{"num_hidden_layers": 25, "hidden_size": 384, "num_attention_heads": 3, "num_key_value_heads": 3, "head_dim": 128, "intermediate_size": 960, "vocab_size": 32000, "hidden_act": "swiglu", "norm": "rmsnorm", "norm_place": "pre", "norm_eps": 1e-05, "positions": "rope", "rope_theta": 10000.0, "rope_fraction": 1.0, "qk_norm": false, "attn_scale": 0.0884, "bias": "none", "tie_word_embeddings": false, "parallel_block": false, "init": "trunc", "init_std_qkv": 0.032, "init_std_o": 0.00452, "init_std_up": 0.032, "init_std_down": 0.00286, "optimizer": "muon", "learning_rate": 0.00227, "lr_mult_o": 3.0, "lr_mult_down": 1.5, "beta1": 0.9, "lr_head": 0.0111, "warmup_steps": 200, "schedule": "wsd", "decay_fraction": 0.582, "decay_shape": "linear", "final_lr_fraction": 0.05, "batch_tokens": 131072, "max_seq_len": 512, "doc_mask": true, "train_tokens": 608200000, "max_steps": 4641, "dataset": "wikipedia_en"}
MLP neurons of a small language model. Each row is named by its layer, matrix (down: output weights) and neuron, and shows model dimensions 80-143. Each number is 200 + 40 x the weight over its row's rms, rounded and kept within 0 to 999. A neuron's up and down rows have the sign that makes its largest values positive.
After each neuron's rows, "fires before" lists the tokens most often just after its 100 highest values on Wikipedia text that the model never trained on. A number after a token or word is its count.

L13.down234,254,178,238,233,214,146,166,189,183,191,190,241,169,125,199,173,178,172,260,235,97,163,248,240,183,145,232,141,115,190,189,231,212,170,238,206,185,244,164,217,178,117,197,205,259,223,189,243,178,200,202,275,199,148,152,213,219,105,233,192,285,205,221,212
fires before: " by" 49, " in" 9, " on" 7, " at" 5

L10.down828,232,179,202,213,127,140,208,160,211,133,166,200,183,172,203,232,179,190,237,178,230,234,246,199,126,232,205,182,96,243,127,201,235,174,222,183,212,219,191,179,187,251,188,143,146,217,161,186,172,212,177,230,219,233,251,197,223,237,127,219,176,221,222,185
fires before: "\n" 57, " other" 5, " of" 5

L13.down152,212,203,228,151,230,237,287,169,199,207,220,180,270,251,262,192,175,183,168,229,133,206,199,172,130,217,204,216,180,148,216,234,282,166,196,250,205,181,144,159,210,187,171,221,267,234,200,243,192,206,187,232,245,208,134,208,201,165,202,185,185,202,198,203
fires before: "s" 31, "ing" 13, "ed" 9

L10.down869,256,245,168,163,191,218,178,196,193,204,117,220,231,194,203,139,243,179,167,211,193,179,130,205,178,255,159,220,157,160,200,210,155,207,262,230,191,246,231,202,124,176,192,223,214,164,170,227,181,181,179,221,199,188,133,221,198,195,182,230,224,180,281,128
fires before: "\n" 97

L17.down316,218,187,169,229,159,196,197,218,245,186,209,241,145,266,228,161,180,245,195,205,199,210,182,264,249,162,235,252,168,260,154,222,261,137,155,209,147,192,133,217,144,197,187,245,230,143,159,258,173,171,200,222,210,246,202,100,154,236,266,241,228,250,189,187
fires before: " " 42, "|" 11, "\n" 10

L16.down615,188,225,154,198,231,193,160,172,169,240,128,208,185,186,213,167,275,213,192,181,230,221,280,195,135,198,264,215,201,132,207,206,231,236,267,209,147,282,258,178,185,223,250,209,184,202,187,242,177,174,210,199,140,174,205,232,187,193,229,254,176,138,267,183
fires before: " to" 29, " on" 14, " that" 10, "," 7, " the" 7

L6.down62,235,193,203,247,125,215,138,169,239,206,190,243,194,131,255,259,176,245,184,168,219,220,147,183,209,124,176,181,246,237,176,244,258,225,74,251,170,209,221,191,163,240,210,183,221,212,218,166,247,200,183,231,213,260,133,183,201,231,169,207,220,217,175,231
fires before: " " 17, " Year" 10, " No" 7, " Title" 6, " Date" 6, " Party" 5

L13.down194,217,219,223,158,142,194,174,174,194,210,192,272,212,144,262,113,134,162,350,235,165,144,195,161,208,151,178,260,247,142,204,224,279,150,164,188,199,209,133,165,184,250,187,222,250,227,219,192,153,213,245,190,241,199,203,196,271,296,139,258,179,186,168,232
fires before: "ing" 30, "ed" 18, "s" 15, "d" 4

L17.down496,145,171,251,184,167,160,211,216,189,136,198,201,186,171,208,86,195,194,169,232,156,165,224,192,176,306,223,196,175,238,214,180,229,233,226,253,158,147,194,177,193,160,232,201,240,224,229,249,278,171,270,164,189,222,217,210,134,174,112,237,181,181,277,194
fires before: " |" 37, "\n" 31, ":" 7

L17.down552,214,240,237,229,214,207,159,187,170,163,193,207,195,186,165,161,209,183,60,203,213,234,336,177,129,186,220,218,227,223,195,209,198,247,218,221,192,173,150,194,217,203,193,222,142,201,192,209,131,166,162,241,203,198,181,256,255,246,225,244,200,173,244,180
fires before: " as" 20, " in" 15, " by" 7, " to" 5, " that" 4

L6.down646,210,201,297,186,168,160,186,186,186,169,182,216,268,175,151,245,195,135,189,200,233,180,200,229,171,244,200,173,270,199,199,127,277,216,85,196,185,220,188,159,187,82,225,212,283,220,215,173,177,143,191,279,182,134,265,171,168,169,226,216,190,220,209,150
fires before: " |" 44, "th" 6, "," 4

L13.down162,250,157,162,180,223,164,231,176,191,165,183,259,261,260,173,225,233,199,96,163,260,202,209,226,171,203,111,222,122,256,174,223,198,263,247,210,188,282,216,243,146,110,204,174,273,282,243,234,213,198,241,222,139,132,164,195,158,209,157,207,229,227,175,181
fires before: "\n" 32, " The" 11, " It" 7, " He" 6, " In" 5

L17.down506,176,165,171,249,175,256,203,294,234,162,185,229,171,255,225,135,209,230,295,161,202,187,111,178,248,258,192,260,204,232,187,242,169,199,177,200,232,139,237,294,178,149,204,181,255,247,222,206,151,203,161,230,158,277,206,172,208,234,242,228,290,219,196,181
fires before: " |" 50

L13.down294,141,245,219,261,187,240,188,216,266,231,174,164,196,204,157,202,236,97,14,189,205,321,212,238,222,211,189,186,220,232,206,135,213,259,228,120,191,200,262,249,121,186,290,131,175,120,224,170,148,221,133,171,220,244,195,214,197,221,227,250,235,246,238,150
fires before: " the" 22, " as" 10, " a" 9, " in" 9, " his" 4, " \"" 4

L13.down588,230,211,144,157,121,187,169,193,271,139,273,199,176,219,144,183,237,209,192,196,131,150,171,206,221,173,230,154,214,201,236,203,223,223,160,198,241,148,220,227,171,67,192,190,219,265,215,211,198,194,202,158,141,263,287,171,230,126,213,227,204,269,72,209
fires before: " of" 50, "," 6

L5.down513,201,191,179,255,160,163,231,228,191,235,211,213,169,173,186,184,193,250,134,219,187,245,222,183,188,213,176,181,195,233,241,254,198,238,210,197,218,128,242,219,159,249,193,201,331,219,283,248,238,233,160,188,238,182,198,233,226,189,179,193,183,206,265,193
fires before: "\n" 98

L10.down45,201,217,228,145,84,232,151,186,260,223,275,219,140,224,183,208,223,245,35,225,210,222,257,190,207,221,236,133,152,200,202,133,209,108,172,209,145,252,180,236,215,268,214,227,238,180,185,215,175,149,230,238,209,183,161,222,144,164,241,216,238,237,204,184
fires before: "\n" 75, " |" 7, " of" 4

L10.down73,151,219,160,231,169,176,206,216,191,218,245,146,235,247,177,171,188,233,164,131,221,193,163,203,236,181,223,183,156,235,209,176,230,229,163,166,171,203,266,241,208,152,205,170,235,177,188,219,212,164,79,229,281,232,219,254,182,163,175,216,242,234,201,189
fires before: "|" 63, "\n" 23, " " 4

L16.down650,246,247,191,171,176,174,248,175,148,252,179,143,162,215,125,127,266,173,176,203,245,246,249,191,135,185,228,282,246,188,199,183,254,217,178,202,201,196,170,219,191,258,237,229,149,195,183,171,245,212,237,205,291,144,207,263,194,219,93,190,241,184,230,222
fires before: "s" 100

L13.down323,255,250,250,147,215,220,201,225,234,165,179,174,191,120,218,159,200,135,155,232,204,184,245,227,97,267,222,295,216,193,188,194,202,169,176,206,251,174,194,162,266,122,286,184,151,252,206,258,180,212,198,200,195,217,269,160,204,251,173,208,244,179,238,224
fires before: "s" 55, " of" 15, " a" 4

L16.down437,266,147,167,228,176,227,274,239,205,218,210,224,123,238,176,238,155,214,244,159,221,168,231,198,171,154,218,120,250,229,243,201,156,190,126,99,213,154,193,169,162,123,209,195,253,155,228,274,181,178,222,218,281,190,184,278,169,169,174,137,207,249,131,161
fires before: "s" 54, " a" 8, " of" 4, " the" 4

L5.down665,169,200,225,133,202,231,221,168,246,236,233,227,188,146,178,155,138,249,104,217,166,122,224,253,246,198,212,207,261,211,217,212,163,233,181,168,178,214,147,211,207,220,222,142,219,170,260,211,177,211,169,210,227,190,109,173,174,249,185,148,212,244,245,168
fires before: " a" 36, " an" 16, " the" 6, " to" 5

L6.down489,225,205,181,225,215,162,199,158,173,178,208,183,201,254,180,158,229,311,253,172,164,101,147,130,252,222,223,198,205,167,232,215,188,257,210,152,215,261,204,224,164,153,175,182,221,250,239,173,190,203,184,159,149,161,172,206,181,210,251,153,192,216,76,205
fires before: "\n" 66, "-" 13, "|" 8

L6.down706,252,243,202,129,226,154,257,222,196,144,211,115,203,189,205,212,61,236,172,201,183,186,164,161,190,187,187,182,210,168,181,211,183,228,266,187,198,150,215,184,212,244,217,229,237,174,251,293,189,208,184,181,147,154,124,220,204,254,219,178,191,225,326,194
fires before: " a" 34, " an" 15, " in" 12, " the" 11

L10.down202,261,296,237,220,241,159,247,169,231,96,228,219,229,253,150,247,213,175,166,237,228,213,249,233,230,186,241,236,193,215,215,129,242,199,198,233,149,168,206,217,169,167,150,253,264,209,230,122,113,237,188,147,170,204,193,154,166,257,291,211,144,197,156,220
fires before: "|" 46, " |" 25, "|---|---|" 9

L17.down346,254,219,182,148,147,190,177,287,164,129,164,134,156,176,225,142,168,131,319,185,147,147,218,122,194,243,250,225,128,179,154,277,230,220,198,166,103,195,234,204,121,142,221,209,274,191,134,251,115,181,169,263,217,219,152,167,233,202,209,184,237,218,250,153
fires before: " by" 54, " with" 7, " in" 7, " on" 5

L9.down788,202,234,200,184,235,205,211,255,158,151,212,91,188,246,126,196,205,256,150,244,186,249,181,192,190,213,250,153,188,190,231,223,230,162,158,180,193,207,257,194,228,141,220,222,251,166,263,270,189,184,208,143,192,191,108,252,152,187,176,149,197,262,168,139
fires before: "|" 36, "|---|" 14, "\n" 7, "|---|---|" 5

L5.down158,181,223,147,193,156,161,248,248,165,218,268,206,280,226,249,171,189,187,99,159,180,97,192,262,185,253,229,269,201,195,226,147,195,181,263,225,189,151,99,225,142,158,244,226,222,154,188,177,249,170,188,210,230,170,250,151,162,208,110,239,187,141,178,207
fires before: "\n" 67, " The" 7

L10.down625,189,217,206,218,147,167,228,184,188,189,211,162,265,214,157,190,182,184,56,264,182,203,212,213,204,217,266,141,262,222,190,196,167,223,194,107,136,218,237,192,165,154,154,286,264,161,249,193,249,227,253,173,195,243,205,206,193,184,205,170,226,261,268,204
fires before: "\n" 95

L17.down77,193,196,252,204,177,140,234,256,181,173,183,249,241,245,227,190,246,143,174,142,179,231,117,219,156,195,168,188,235,202,227,199,283,291,156,218,185,195,256,202,188,187,222,215,269,202,216,183,193,165,124,288,179,212,186,177,217,246,193,218,277,200,220,211
fires before: "\n" 50, " |" 27

L17.down744,290,171,218,205,189,186,178,190,237,154,198,207,161,214,126,266,240,206,230,190,201,236,157,179,207,211,202,220,216,226,229,268,203,177,176,254,229,196,236,237,137,213,247,167,195,219,223,154,166,212,237,227,221,158,167,221,201,240,181,231,219,216,221,197
fires before: " |" 57

L11.down639,259,203,248,186,189,201,245,193,159,181,235,147,204,146,180,201,175,145,106,173,211,121,220,244,138,249,190,199,212,279,198,199,220,193,228,184,186,203,191,153,116,210,210,203,172,171,226,188,159,214,158,219,214,243,234,169,286,162,168,162,276,221,278,245
fires before: "\n" 36, " a" 8, " " 7, "u" 4, " an" 4

L11.down892,197,211,188,184,262,172,172,198,212,158,244,217,215,151,209,200,223,203,200,187,165,130,219,185,123,266,232,174,185,182,209,230,140,262,221,197,183,161,181,234,232,192,247,180,255,230,214,179,157,158,181,138,227,338,161,215,200,170,191,202,164,194,254,147
fires before: "\n" 68

L6.down143,172,206,227,239,182,222,181,222,140,223,210,211,175,176,220,248,216,215,21,163,206,196,183,198,176,188,170,142,262,211,242,232,204,224,183,200,232,224,202,184,172,201,200,149,220,228,204,206,198,209,226,230,217,175,181,130,220,228,144,201,247,205,266,118
fires before: "\n" 71, "-" 8

L15.down304,200,164,190,241,162,231,272,236,177,201,282,158,233,217,222,234,164,215,161,190,161,266,195,206,200,205,196,164,201,227,174,248,200,152,146,171,184,204,165,231,180,253,180,255,299,257,192,175,234,141,151,221,159,246,188,143,169,248,168,212,225,180,297,162
fires before: "\n" 54

L13.down179,227,213,178,218,157,222,160,221,171,213,240,222,216,168,199,187,159,148,151,227,191,153,265,103,174,251,189,228,185,202,248,157,138,253,217,165,111,214,176,225,222,204,296,202,252,163,251,268,234,189,176,241,204,234,209,268,196,190,198,213,195,172,180,213
fires before: "|" 87, "\n" 8

L17.down654,173,220,151,255,239,144,172,230,200,232,179,187,160,278,175,236,232,283,142,187,177,194,191,159,205,287,181,252,266,269,179,170,278,201,204,180,237,222,217,275,158,120,172,203,179,159,157,248,190,217,227,182,292,111,230,211,181,236,204,185,197,221,170,192
fires before: "s" 64, "," 6

L10.down798,221,216,266,210,137,243,177,181,171,177,185,210,243,160,184,136,210,158,152,170,120,219,242,157,192,128,195,215,298,157,246,271,200,160,177,248,177,212,180,236,253,211,253,207,232,204,237,124,170,209,208,227,284,210,198,219,167,216,192,151,207,280,160,164
fires before: "|" 52, " Geo" 12, "\n" 7, "-" 4